Weights of a small transformer language model: no biases in attention or MLP.
MLP neurons of a small language model. Each row is named by its layer, matrix (gate and up: input weights) and neuron, and shows model dimensions 341-468. Each number is 500 + 40 x the weight over its row's rms, rounded and kept within 0 to 999. Numbers have three digits each. A neuron's up and down rows have the sign that makes its largest values positive.
A block is one neuron, or neurons of one layer that tend to fire together. After each block is what it responds to, as a language model described it from the Wikipedia text at the highest values.

L3.gate139:486473474499495489504546454554552514546505429441569504539502538477527516472567491488491516537441454518501529567480433552478500488400465466450528528578496482507597553514562560388490458469550527459500459495508504479577527578434646533553520448538571506526587491538492518512449506472541472540488469496449442562486525538388517494501494519467512534465566452505503466504549471461528430501485
L3.up139:437528545473490520509537507510532496508408538455589525454543542484491464510421437441558475484491439528444527472529445363507502438511434588473491473500528509524458537561513514451489492501519511521490514606538446529532454523482478522549521554474383433418478446460499535543470523480438563460504437469444517493436526458459458528491520531534519384486511480440455421474477466509498516588526
L3.gate278:478568451524510560525502486456519483553423524558530534443482465591597522539498528470424500478463483531509558534581488503432497472443510480433436501455504523523517478514556517524479518570465465460503448520522494550504420520565497503489533466480503544502493464507501455472410457487497512493478537520370475550514481511538479539455442450511477523518538449497503449532452511517579464510493
L3.up278:440451515510515512561544476519546501537449487548453535479478460494522523481503563466500529530454517425438553496564545515433579452438485514470498466452580577505512479492509493483525548520494456506447527440505463562468516513460497530507548539486515487512396499504518459514491518534438490504537529453471549499453488561535443499538493504458482643471509482411514454509506498550496507493513
L3.gate427:468520432474527515470547488480485531558489470532547533562490537484480514540432487499507506443510474455495507525463547539414531512534483576494530451511447437490575522555484489553464501505520549439484474457561518518498439453543630541490417493543474462507506513451536540583469549492523548478501464540579553535509529528472473478450405443454499465542515474601492562531507431556413428562477
L3.up427:490487474519447479510489511535518508479503474402510545541526565484517481568522472449478439494491536466462581558486541510559544488525499508472457493480504474511512471484515376535418467462452447463572478517588549459488464435546471529474540550550496503589555469442526425502398512548442519480480529544506517564491504510559496513565439503517488549485446484520500515518459473467439428520506
L3.gate903:528467447458493453423466537517431468516519498487614552513452508402480538502511496451444521531504498578486486518469533537529457486535510463557518499523467488483508523517464502465483543525389476532523489527541471506504507531472483555444491512437514542472418500506484494481563518487485515472467483480468513466533521520554537543505457533548434514467505528482568457510472537503571487488567
L3.up903:540533499475456464441503480526414516452494446503577501536528493565525466513543547511503557450500494488512495565548484573539484490359511462520479492509548572558475497508557521520459562562466504463468464476546451480551498524499457503433444524506522490487519444513506578517440501499480518525465544487420521491534477446463493573498515502513526517506483509536469409504527565484461522478530
Description: Separators after numeric digits. Punctuation or short words right after a digit inside a number or measurement, such as thousands commas (4,000), decimal points in coordinates, table pipes, and "by"/"in" in dimensions.

L2.gate248:509549447503567465552574542544515444495492484492434486483533505477440445488470502491410453496500563541438479504590511545523484398422460498435557504440484442442522492524481560487492491420492505481517475527505432422530471531479539493568502598506421486545592455540453521508567489485536481590544511501474431577556510526517492486519532524521534468542438555502505502507501439491531513479524
L2.up248:469522507519561503519544533475521548570506495515474385476581534495429564538501495533461521539541489532464531467477578501510536497469472432460514531499474504465544569507394503535484584413508474555467488516488560548438495522506516561533507474544501401422506516495463494487568446462511532550497526557495522486549460525508461562515447557520472540502472616455558479462498542517538533538447
L2.gate1112:477472506475390472497497528541487460519518519518447494530474467537466500489529522558502470592532517500476524441485502542520516515450466573522503547489485517450456531533500461462491444541478414487517506646499463499527433512472553500410492438530443495448551487539486530446458410469492497518586488507423501480542531539569556524520474503521548482509515460487461599528504469484449483627442
L2.up1112:512461542502489532497514468510454524477543529498527494435515486490579503517561501512515578579485505505482493523497496536523553511559556468519566458537502518492497531510578471437564419579546483498563487548561517485513384532517527475476530512464499502557495457502456511453512453506504608481539476496491478485562577530482517511489592533494571560467496497467545550516481542528534478484460
L2.gate1130:491490459440489495492558447468552532464484456495567491534532509537575556505449520487538559526516457526591515504477524517555485531570476480519554481470491536446492524536425477515486448468464534486552491468521543540492513550513553511520534464552516500441552542481534497477516469517495505548481529531426533493515518498435482506501513477538445499504480484512530464422496542456522465517464
L2.up1130:486504515495470487492533508504492498396504538479561458422440535503616534479440450524485567529491435482475590472469479530500469455511521537520494533465465514512520581539506548464523498478457516508516522474518447529519410509503537491553601451562536529484493524529530493474487506513559493539534503509428469536436560544489426503497431553492475522543489538589610494480518571485515496518487
L2.gate1241:463511431468522514517569473456506507494445489500488511466497424509466469545543477562495525537526509497460520434475461516528500494483481500487490511520500526517465492483459550493566501491495418550583548476490555530444537514511471476523573456507478597463512425484465500491544492459508512497545568470507494509497445488600471457531471510458462493527488422504554454472479522517487512490508
L2.up1241:412513504466486478544510494483447531531584505566502503485472531461587555545489483539510463434502476483404547505485538515514518513470491475534538483496515469532468509568482521498469464532475508519407514457494562499507521549452558578499488475519552495529516479520480503523531514555473532470540482575506510489491514472459447462399455525525490486496511528590504506525508544516458566457450
Description: Section heading closers. Closing == or === markers that end Wikipedia section headings such as History, Filmography, Route description, plus the last words of table column headers.

L3.gate96:510496468496426562554545547565482484478458495483456461492539501445493552525476493566551458467490532483559451484491493412536484540480397543514461463541547540534504545538469494547479477502512531507521528538513380507530439470469489470512457488499541507471528463436541481511512478486480520563503436562522443485441520525481491514508479548488517536423490513549535552523475485515478438520475
L3.up96:478500547429475529486507560509502452523487506479519480467509492499419505570508487469465552504526519480548455504506540475513472419521486458555490458488479429519514530524492519473518477494470533530541515513562413525472510468517557443483532509512552449543466526455471491389497515476494423586515465523526492518499501504381530522537505489488557518509389506490522524518500438545486475521494
L3.gate695:502578514511532521534499376542540498481480493509530411502507499504524500520500408552527521395453424489454414518492487546521495479449443509488517544492563515454474514539466502532493529460478500468521454495554403536530541482483513549470415467423578481485495498512488426476477465573574574492484489577469438482518438465450450405496489461480478549512539542520502428555549498467531471551476
L3.up695:496500497542488457569482474527509532541458470470507477571541517517489532505525435487565539542484535524472522470515456493545460615591545558505502610495454539450457438469536454513540458501450601476534451489564589482475489479491545473512446485498555408574487492510490429445481516497476499507426510468387466502571477476532538523509501488430474556511482577441514514485561522486476533480478
L3.gate820:563512494436484592427525505510488519547466508526566446451462466524442431453528535453532465490514454482430510480496492533495526403534492502460416455502506480458508465481487494422489510547486511517463475471470413503523460516424512513491471530477450467532524461441505485496501510525534394528469521380524463492475545505476540506539491455513468515481482471553508484533477518455521490581537
L3.up820:426516494586456492561486481491577576524487404502451481486540596476463516579515550425523460504468488524499501604402508549531492490537542542452493473489507554506473458482535504483456420519504565581504480466425541472489575456470516492523504508516507525455552525476425512494500441534475445472547483493557512511451558505541471515499459497518502490543472504480440487500530482518525461578481
L3.gate1139:431520456532523490547549484485484514515523514479459497540549456457538426579450484402494565489461491558469510542497522447546539499501548492467508496484506471504482491523466423512454579464465489539509486519550485533543519538518466528479480453509508470545476616496505557539481499471485477493515528524526442566496479470473519451474523567493556503486536532600582498487542572466463421541491
L3.up1139:515473532520481535518516559470528531507476555479449418529489507475467548507555459556543503543452543521474540505483462474554530425525541492472482493505529544442488441521514464490438570475550562566540503509482419401516529583560471475499482537484527506444501464481494504462474504523438485526557459488410516500506459465502485497492555434456462470434427493526438520500527520434552504526456
Description: Kanji surname start. Mainly the first byte of the kanji 鈴 in "Suzuki (鈴木" entries of Japanese name lists; weaker on scattered word pieces, table pipes, and "that".

L3.gate60:504477512467536459514570491484538539578472465508502511450472479460577589426489451513541494527451550498555474454465473505537466477467525470498496532578477483500501443569409486463494547483471481459522552614551525546576534507487555509514547489484486440511398544524555558499440506541512518534536518534427487483505531509460523545540522569505546519555601504508486407467544479447540508468465
L3.up60:562479500465459525534554530478527477523526469457492563469540466531543512478493512492491433435422453533533487509591424467468478472518538513548508494426480454517473481527483517439550407523499500506478513494565434497516485528456507469513501550423444544537497424423559554489517482584499574556536496501367466529577382553532526537547542466501480468496524530518439525453506494507514549484470
L3.gate271:522501448471444494532553437546440483510492543501377474445437521496410509589476493456503450591525547517479495598514533487450488477511472434532519520449549455553465494509520506524509510544503477524492558479551437459487522531516511532563557489557542540614487559536474552547451487542538447530493450469589432515530545505480509517459535458452533505486499390433479519509530515531476499493454
L3.up271:514525621487426537531523558503483508515480487438524510440504513464524491530483496472508510526521468451475536527491498512515526456490475467489528489448484427529569490461580515433564470523488538498567513533526437424519551473420461540571529527443543531501474486479519492503465525514602530526502531509498484570521489443382499492520420484505479503447512482535455584575507529456487460521503
L3.gate1137:471523529528504511490535515500425476522507464562507525563476531495558460561561568577467522502532498501549531449592497544514560457462519509483470517539520507550486473468481521460450573523548468493521443517554542497557491511452483566542521501562547508506507543511478494463474530522490480510558482462520504454548510569453518480474473576542490527509512545439464533483484511516537454488523
L3.up1137:462533485559479420498446494543437475525552466591517513541504501472502546511558514559473502536464516470522548483549548484507523536475507472539484541475514510526448462460422527469480568485464423527468455546503458507525445436451491533563572494509493527448477445492466524463464548539515532550546513511495509448465480538455525531557454487500513490489502588449522479465584495549511566482495
L3.gate1249:563452442464460545499509505533524478547512405528556528451565550429568595523517460498534529503524448535487457570501504542529495535500588535552546484566467477518546501491501560457518542491525459489494470445498513512549552515558458552537408536461485519469495486496489441483477495533536519448495424491449463555585523469460517574430523393550500479523542511448482459495537560405465535472476
L3.up1249:432572502535523520438491499511576485633512434538508562445433477460480486509490487508402514558494472541477463521605500541410530496493512511508510504573526553488495413467535478529519497449449478485452458458524472520467511468437437571475477499459499506464495468443380498480547485451477495476457470494514456515488494516508499523514476449571544511497466504498492449477522503420514497481447
Description: Structured-data separators. Fires on field delimiters in infoboxes and wiki tables, such as colons after labels (ISSN:, Width:) and cell pipes, plus sports-league and TV-programme name tokens like NBA and NFL.

L7.gate1206:516529485498564509472471557509559471549513481503448544555473528493555456518557476496505516467510525493554492520510554506531498537498450415438461437496502589566441531530419437534543541461468466463459470474525549453464449532559538537469482458517438544406534547464515534501523545510526523429592476507423506575446537486544505473448443458530500532471487581563505545495455501493478507497498
L7.up1206:564451522562527508542497454506465459483430471489491497542534478488516442558501507432421486533534508555456524377498578413449455547461487498469571496545524512496497511546519448470544521487515593558530505535600497555524472466581505531448501578491456466533529480521498480523534490562486508505491560467428491481456405528539464460480510506481492528488573526513579498497386451508557590518520
Description: Sports names and list breaks. Sport nouns after a modifier, such as college football, track and field athletics, table tennis; also line breaks in lists, table pipes and year digits.

L7.gate271:478423507498502512545540429549439548405493529488518462474547463479479457498465567508477457444531490436534529533473523559524483570528531513467546488463510488485500516496527535489473565526475413478416499504479467511433512502505487498527545505540497511516448560385480547524531484468516483460512455519460500561520446559476517474452527471531478512521545592483566506424497498536514536526485
L7.up271:498485462444522506519446506502539491454448499508497496494473493535540528516474496519483475487516491519544437534499542483524485496477568536604568516480498547488480492489497461481464516462515529452485457462453466488518495478400540486503454502510363527423510499455507491528478514436470548602518505460468547536508494487542467446465514514460471492499516518471501456521475523470501525408513
Description: Headings and capital initials. Closing == of Wikipedia section headings (== History ==, ==Results==), plus single capital word-start pieces, mostly H, J, R (Hermitude, Hiking, Jamey).

L2.gate12:431536393498521528535432518477491528492518459492528505493516454512453506525541541488535541575442484491428488508511470522536509570466485510463472514479419506493496527571450494534478510479506519444531443497500502520443470496477527517502500474484468447548477441453380565467589512587454412475489505451498512562516531570547576457429480492474519481469476546420426510480445454536560463514509
L2.up12:518455455526426559378515446483487567477402474512441515509484550487538493489513520497486446504517532440569440468544445494520445459428431556512513521434509529388532526543497512522430508525462496472529452476535529506495468531539522574540526508517443502554548482495488560485519452480496504507475481545516546444553571537535560545507462551451500522580551432540499552519476525409575530569468
L2.gate798:510527465512513636492463419557524535500463482505523453519546486540511462470564500564503453498453511552483547521552434506496532471487430542441499542472488476531550491437463498440500492525548502532461486509551457531424483548504583489498536550498479475403448581547552493468534582482488488516598475492484455467500472552536434520505463462477448473493553502525519390448467484470490429517471
L2.up798:388538511505515434612541431459487507463498534562516453506554525533545507492426511473472515536460476529442526455516523485483463542475419528478536454475523494527526495398457547561546451520479560502589487458545514510483490512520490406506559543489565494460506492514551524426552496549511473526427467435520492521476535543571443561492427486499573472475480486526484481519495554427561417486465
L2.gate1084:521620523494589450516496493452497468515497510534471469585479525506551550481483424487506518540481445546514544554513457517461556539435524473444515500497504515523520511520521471517498481477525573439421506474499506504482494485514478503528476543525474514541519476475493557440480486451519537439502527541521545480449438439460485496624461545462438534530468415474494499508466589478521467506472
L2.up1084:508473442496469485541506456498533455458636452493417496548398515480536589510509439485512458460477468478535460529508499476494499516503471587486522453541542515488472506477477534505499576533461472465541421510437478478553550547500438526450572565558516492464470512460484474453486505540553513498439469503521532488523522549438501519584427489479440478518500508490571457514491441561532472501506
L2.gate1123:521491476492531543553504485461567498531490478614542502562479498538534501474509539524458521452465510600501532436521477528573505544488511495453495456437437501509468530498505479480488494481524516389397468489519464487489547491470499545530500497509448433462544473518522519526461575471410561507460460486444511445497507530513547483536536484498489533513550482516442447477529469501476543492553
L2.up1123:452504392458477594516444475550499551502532594528447564514517492533451510457436564514497479500479455472491524507487565495445514506539548442506470465537541463518567485557549533477508486489503462457487445506541488502500535508482519471518513543503438492502478574504487549500471523465483542539525465461480532509456488472512502501469526450467457462536547502427478450487475513462519455481489
Description: Separators inside numbers. Punctuation splitting a number into parts, mostly thousands commas and decimal points right after digits, as in 3,000, +6.3, and 4:18.

L7.gate464:494486503486485474450489532546507610512435519553539522493499507525494544486470527467439574584454503538505434471466497462493500543504496484499510484490502534468502517466540556555515463531474507478554463507543495534491551472456485515497530547489573403519471501498560535494447538478488540543436561476516560538572515512462508486526536562531464436493460491450529512467555604408506434495495
L7.up464:520487502465493542424507551543519525526543499512476498543443514498522523539550472458474507529497526527525520529563577480618477489438525542509471556445431509477512537510495539474491515514524420440566488509429496477487525485516503467466475504497508473443547526528521424461525550555569490386490483536541476577469539505475465498441496483447575455458482517526498493564468459437456442535460
Description: Prepositions, CJK bytes, list digits. Three groups: of/by/for after nouns or verbs (impact of, hit by), CJK character byte pieces in Japanese/Chinese name glosses, and digits or dashes in list/table entries.

L2.gate308:445442541467500436469503432474564458490528491483474415506466449464537493559377540513450491522479483525601558477523497511495496500463535546498487505443564555507499472530513460532529538512437484494555538514515471543452450531539585573479496572493523516491459481490494492499460535502541510514499486534450501506437482555493424477493540583498488451542485435445510435467551497544488453501582
L2.up308:612437498547482451478496416488550487455546513429480454463525492534503499511467501515534484471534494529443451515482487485559514490451516565472426485486516517505440532449505555489468458502566508530494470553511477471483430521466539569448435491541436467484475564459428515550515521482488499520483459565567435429481565572528566479458478529495507530586464504474541467457563490576545515536524
L2.gate323:529517591451523414471514460477518484512451481434494524494479509426448534533483565479489449516477460526493496517443415446522480486525497489495496517529474545442571502493510464507477512490498522531532523495473473482532504538473550509568524495463454567418497493483497464477480489549491542470522552538504516499495515542573519513498601616520452444484459543476438503462455489514545496529534
L2.up323:459446437490558536525532522494499515504525475453487497505491485532468528493430465469514485522560480564467510525451587472463492486448513588474472516492494478524537483516473549472538480479450528566439534576547498488518490491480534460482448427519515511506550524557530458477527497496435550514477458411519513458482590481469604449502593520421528534544451501480520504523514509541468540548579
L2.gate448:493469522516523526469502471487469532545405536455451528566505442572522511487551483532500464525543526507475480466520549511524512450499510417567446504530511461522526502536513504457447503504505473435535457556476526507509569509533520511487469528520563454558445505529530512455552528512496523466467452499504529510494470460496505504564587449499422489455409441505515460506492615435457429483467
L2.up448:564514452521526488513515517468539554567468449523457471545523568526527543579510530458523468483508485503512536476447568475475518533530555573411495518465464464460505466482494497553482491493499530478492502456477435462486559542478465537472541549485482501458556459456477521500529520476550482456527509564518546496534427488543476527471544601489494423486547538455558529523480458490481451605537
L2.gate550:474456458456547489535572447521534494483525449497485537524506506443482471468521484474493555480559486509540453464559489498504493529547493593479562552578455497593498431491541465490496431498521523505462486466527495506486442540470537523570560514503476504486473494521484505518385492584451475505557563374532552533469513560411503492503505570542504553550514539398534476496501517564533522522547
L2.up550:406542514454568470522530478451482420467577433460523561560479525496436560484512499528514540551513455482485481513604503447531570463540517502509544565500530530539532392436535494505427459484466495463503478509471483545519449410448501506533560493473457469554496499553514569471525480549547541512521491483492506496476557565493513456526521541522493544524485494486561516490503412535552497477454
Description: Sports and youth words. Sports terms like football, NFL, playing and skiing, plus age or kinship words like youth, young, eldest and grandson, mostly mid-sentence.

L7.gate144:421469469466508460530504483472534488499463502495441469472481558499492521461476447518480499517467463507427426561490524443506470455540435553489502521467504548495526491579493490577464545566468466427547492546449542544484483551547532490518480453488480452457512551447485478528468460474524472527471483570481466539439473473522510620440555409534488506546544444561483593567548593539509507549477
L7.up144:485469502518534479543540453451597510418499452475453462431528550529468445462499438473504540524447472536443552496526554481541457444530432590454472542508525471512540499546516523457470511476484477493526495540482549543448402575484455511485495473471498439514507496425476532532516527537500490493541451549476478513436477506443484480484549511541423577544524461565542446508457563566524477556437
Description: Spatial position words. Location or side words right after "on the" or "at the", naming a physical place, such as west side, side of, east end, ground, interior.

L2.gate420:512468447526414427497530493507507458541496521502439517553498542455534566491534461517491548447481501468568453544470469468444451498439538460470504565468531525483571517462527622459490508449447526542499511456395470564456534538465544515541482566455507471513455594503489434496474462474491596543505493445454488476517499543491448487509447455548539470488496509461494495555558463512405488467475
L2.up420:546509560448449415476525515450500468615452504515506494554498530505471544519465523541496468585472504502508495554504505547507541458486480498508458516491500512474516581534573450447485537526492491507495522521380477533522463538512480476506564533593463508421476576480478557531506492460426522561527488484427509487448469495513458480442495507514512549478554519476554447485488499565597492606518
L2.gate424:545482429438540509477506496473526436427561588607406456485503534496514493491446552459477468555449512499598521438545474495577530491485449537432519511532545492576573516518453457490497429496571457517461503518485467534453498486497477553591477442511496525510552509532489471501489504493471547519517492519506561485456449461462549554576525531480473464511454486469455462497536477479483526492536
L2.up424:567494545438528461460493459492416472529458490480417451460550557520546492515502554437513559519502632458465465549542465514414470534456464579418419469542471486508519548458482506450457467510470508564496386569518508542484502534515513486551556427481523452512561545488491495543528529466481525523486572430545524482536499441503466448500636454510515479480531494481532465421477514491518467500573
L2.gate1121:531455526567441425498458501494517453495488446466502502499442456533557433505507564475433500545459540494499491522489465535456437516570503523478457502420477536502476444540413445472521507481499522546461504553460600516457518504532465595492470566475494467559492481458540476483523439513467544521572453472428572455504449518491380482515578497491474539482488518550460506526490417476542573507488
L2.up1121:522499475482459583474442511474534425479494566459506508508583516542466520495459433460555507473493551503535545470499477522435477408473526520505498504423478500528417488473493474554486493483495457563581570537523446482473478467552420548504442490490500500596432440496470532503487447503503540489491496486484453514525499436499506498435537543458503580497523521554509564491494546483505538524474
L2.gate1184:570516556538514522517558498472470460515495490475542462536488512548562538567472489484565499511510458510487484462531557573489496480534415495544495501488474539505542465505565543496475486437471458480509519476518498542579520506472532562474446450591514461477529478477529489523477479486522504442551535502561509545432453483576528507511462479476477538509543498486540515557453475486513580428473
L2.up1184:520502511499609512533508540503470487478473522532459521441559492484496530479512585502535547513520533490481519532559494499454482506477513529513507473517440494514555521536463488505380534508504497515522568461458489506541506540497594624411450504518462465452456500476560436487437428442456506511505498498510513514474506529557475448537515518462483556458523501487505460541506435509508541513563
Description: Spatial relation prepositions. Prepositions ending spatial phrases like north of, close to, next to, away from, east side, mostly in geographic or location descriptions.

L7.gate306:451453507520490535515433565492470463606528458543441534485485530537553513476513508558495480469457485551476464514506478503511487551507509568430456588500452466447505540466561473473436497505485586485496511496500434457528535466510517515451556491539427509516510489443476431491509504485517538548494517493443497453533477489512504527478544540533446494483506484529452492493511533435480511478444
L7.up306:503516564538499473476490521549499489487427480460462513521466501577492465541458518456500486516476480548482513479502525466510535507417433496402487450546479555540616560469493514493474501494494517553526495532509429567575511404448446472499476567512514563522551429502539507536496493569536497503557490434523481542493496550450519504473524450520440574492459479482465445518514500466447485517506
Description: Digits inside table numbers. Digits and decimal points in the middle of multi-digit figures in tables, such as percentages, vote swings, coordinates and times (−12.5%, 33.81, 1:19:20); weaker on time words after numbers (three years, six days).

L3.gate450:503504503482502459517472510533453526495516478529542403548435459484529568519467526446533588518450463482528536512522534478537503450501506523519439520542524530504536493497470447485562504521494516474488554470497517484493479526496488493539499487518488475480422493561575559450520414438514579526494485473419531481507527494527517470478508529611503496506548490469519456467464571511505457503467
L3.up450:519452486529512484535492485563484489466459525452499476511502529477503539459435468537509632535483499570513486496550532477559528501561471466484497557549494513513510520490464467485566488559495573401484523491508543469488445522531547457542506413506451533501505443518556537495491490452543567598440487455456544518502581479490511420481518561586516452468566474511469415522488582562482458468532
L3.gate636:491507464470520491502520468555514461528471522458490452509476472468507575525475448548557563470459545543422511478428486537540464485574532494531481520509470581564470470534460467447549472506504524450474523498538478452430469519535487491560451408541513520453458498532523526484541493452557546522499523540460541484593550543485518476470531562515465419551528482473470471475475502554468496495425
L3.up636:533480468423474431565531496549490522473479482475537486527460491552518554525459546494498562555479511480471499560488521501575516527517540494541490553493445540480487490552496505453524479548484510500472531498451537443501481530502528473509517462506508482446522498515559552533503489431514531574496517455402537509501605473509485455531492538560460492487489514516486404423442561504586472547421
L3.gate804:506452501462501472510479421610474505522509503450523488510483522522524508516439514518545649462501546534522458520509548547533500531529529503412448546488488562570463562501461516502486527546536536504516552425471582466452465542523472465525500420514523520500482466532583482530530444542476543500501535530379493478514550505504498486525574550528477546461513538546496476476477608515442479536509
L3.up804:571481568507503474516534477573510505484492451484489480493446464492538534512439491542521543479454467488477572513482536532564512459562500448488487573498480544536467488525433515441491504551515530500466509466555484510440503477524534548481525445540527485495448476552541521469508549464489515569559492504518588460507548464512465471473549500541476454547533418453486439475458516500504456414451
L3.gate1104:551495480468520430445522456598455532506471486499517427541440452488509575509486506496569562466468497504459523499464558513532504484547463475530427541546470595510481510535432457501584541503500565477473551483525470470489493502536508468521481458528546478424458470545549545473567480447510508485532506503402527489551563505521539494475502608565447523482548547458481465477484531531479480480424
L3.up1104:520472490483542469526540479533515509513462515492478485458536467499513519460454481549511614502517530565487508554524481538579542531582508440508499580539454533504455478519506544451503502562512528442480521492514551489445459502512560472519532439552481557507530499532566486533490452488472553564482503480412583489525547487479456460491547482494465495500551495544494426505489561481519444511513
Description: Section boundary markers. Closing == or === of Wikipedia section headings, such as Career, Charts, or Track listing, and more weakly paragraph-ending periods and line breaks.

L2.gate105:415494464530440591506460518506525551512448481455478433577511520501495503516585527514564534499504538589484460447487515510452556544535548547484558502535545460549529531481602487446539442523526546454542461517501451492483520459480484526504452574522514529507524488463511523479557543477485433554505520542484432550472514566526498456484451516473531562506433440420583526536526530479517503492444
L2.up105:480526547545462488538445416503541417463542493446506512585522524534508568465501546518555543521508523554414460515534582551523469484475452509475565503495584520557542439495526553488516502530534491498559442521562525480488519551533456543481552507528507515534505524514486587428501487488539533446500502525444490529463457499523518539581422498350541509544476520516504553512523516403569448599493
L2.gate225:510464509509546520474544487484459553500396515435600527504496521532455572478443419504425532546484555540446572471516508407511484444546484505527511502545509482501529490554399571448450508509482543488571506584566476455532471479565468503559557447511444536485518429414460546476525477543507603513504465492477516511489526522515450468523520508490491556478518544554543511561495491503459553495594
L2.up225:504495462560549531491478490485501471457485496501431491536440560406576572440500537513490492484443584523552501438541432453593471484508493567544488431461460541589509548451505502462503537491513433505460541416477517463548519522465496475556475530558517417424540478561505556473504464537488512497488529517520580572552507410497423525521480490489590479538477502502541497442528472545570537557481
L2.gate585:483488500513433458500514536527431444508458495483407459499514459501477540482491480549493517521478471536508502482538456431545494520495494496470515479468458539464474501443460531510473480453505452535469511495525426510493437549545588508489410527536555502546510534428457493501512508461448567504476490531454464588484501557476489540511466440470514465471485514480518528496523505423450559461530
L2.up585:524434498492477500573602523522393488491459562539481394514512536516496493517473486496532466531522498496522462501497516469522482471481441497518504484413486479493545539494445424482496465494486507458563511505549503540516422503475571514566554472507446455498536518549434506447624423576514521505504481554578553511500497523499524504420449555545514545467503503538477445527477496478598519531490
L2.gate901:462495470482502469451501566461451469500510451485490493515480493501508487519463515471568524457523503459422549445499485534518527522517536435552460522550491462571503463498505498511479493472477497497484515464472545414532515404507476471454525461500515448477577446522520457506477443554456556511454474496474556519543499549489492569596566555493477491435482518501550495520448518497489439428522
L2.up901:477517447417530426414480510553443509455520545501461498493490528420472517457526479496523488452465449443562540473532515467580486527505480502500476504528431477539541501487499517446466499536478581528436490533475487531502553525551549470550497551471562495500446503505523454482529470502463553500477400486464536581556506514493521544529529513506502518432510498493458531568509448503501505435451
Description: CJK byte fragments. Partial byte tokens of CJK characters, especially 鈴 in Suzuki (鈴木) name lists, and mid-word pieces of rare names (Sa-ip-em, Hav-iv).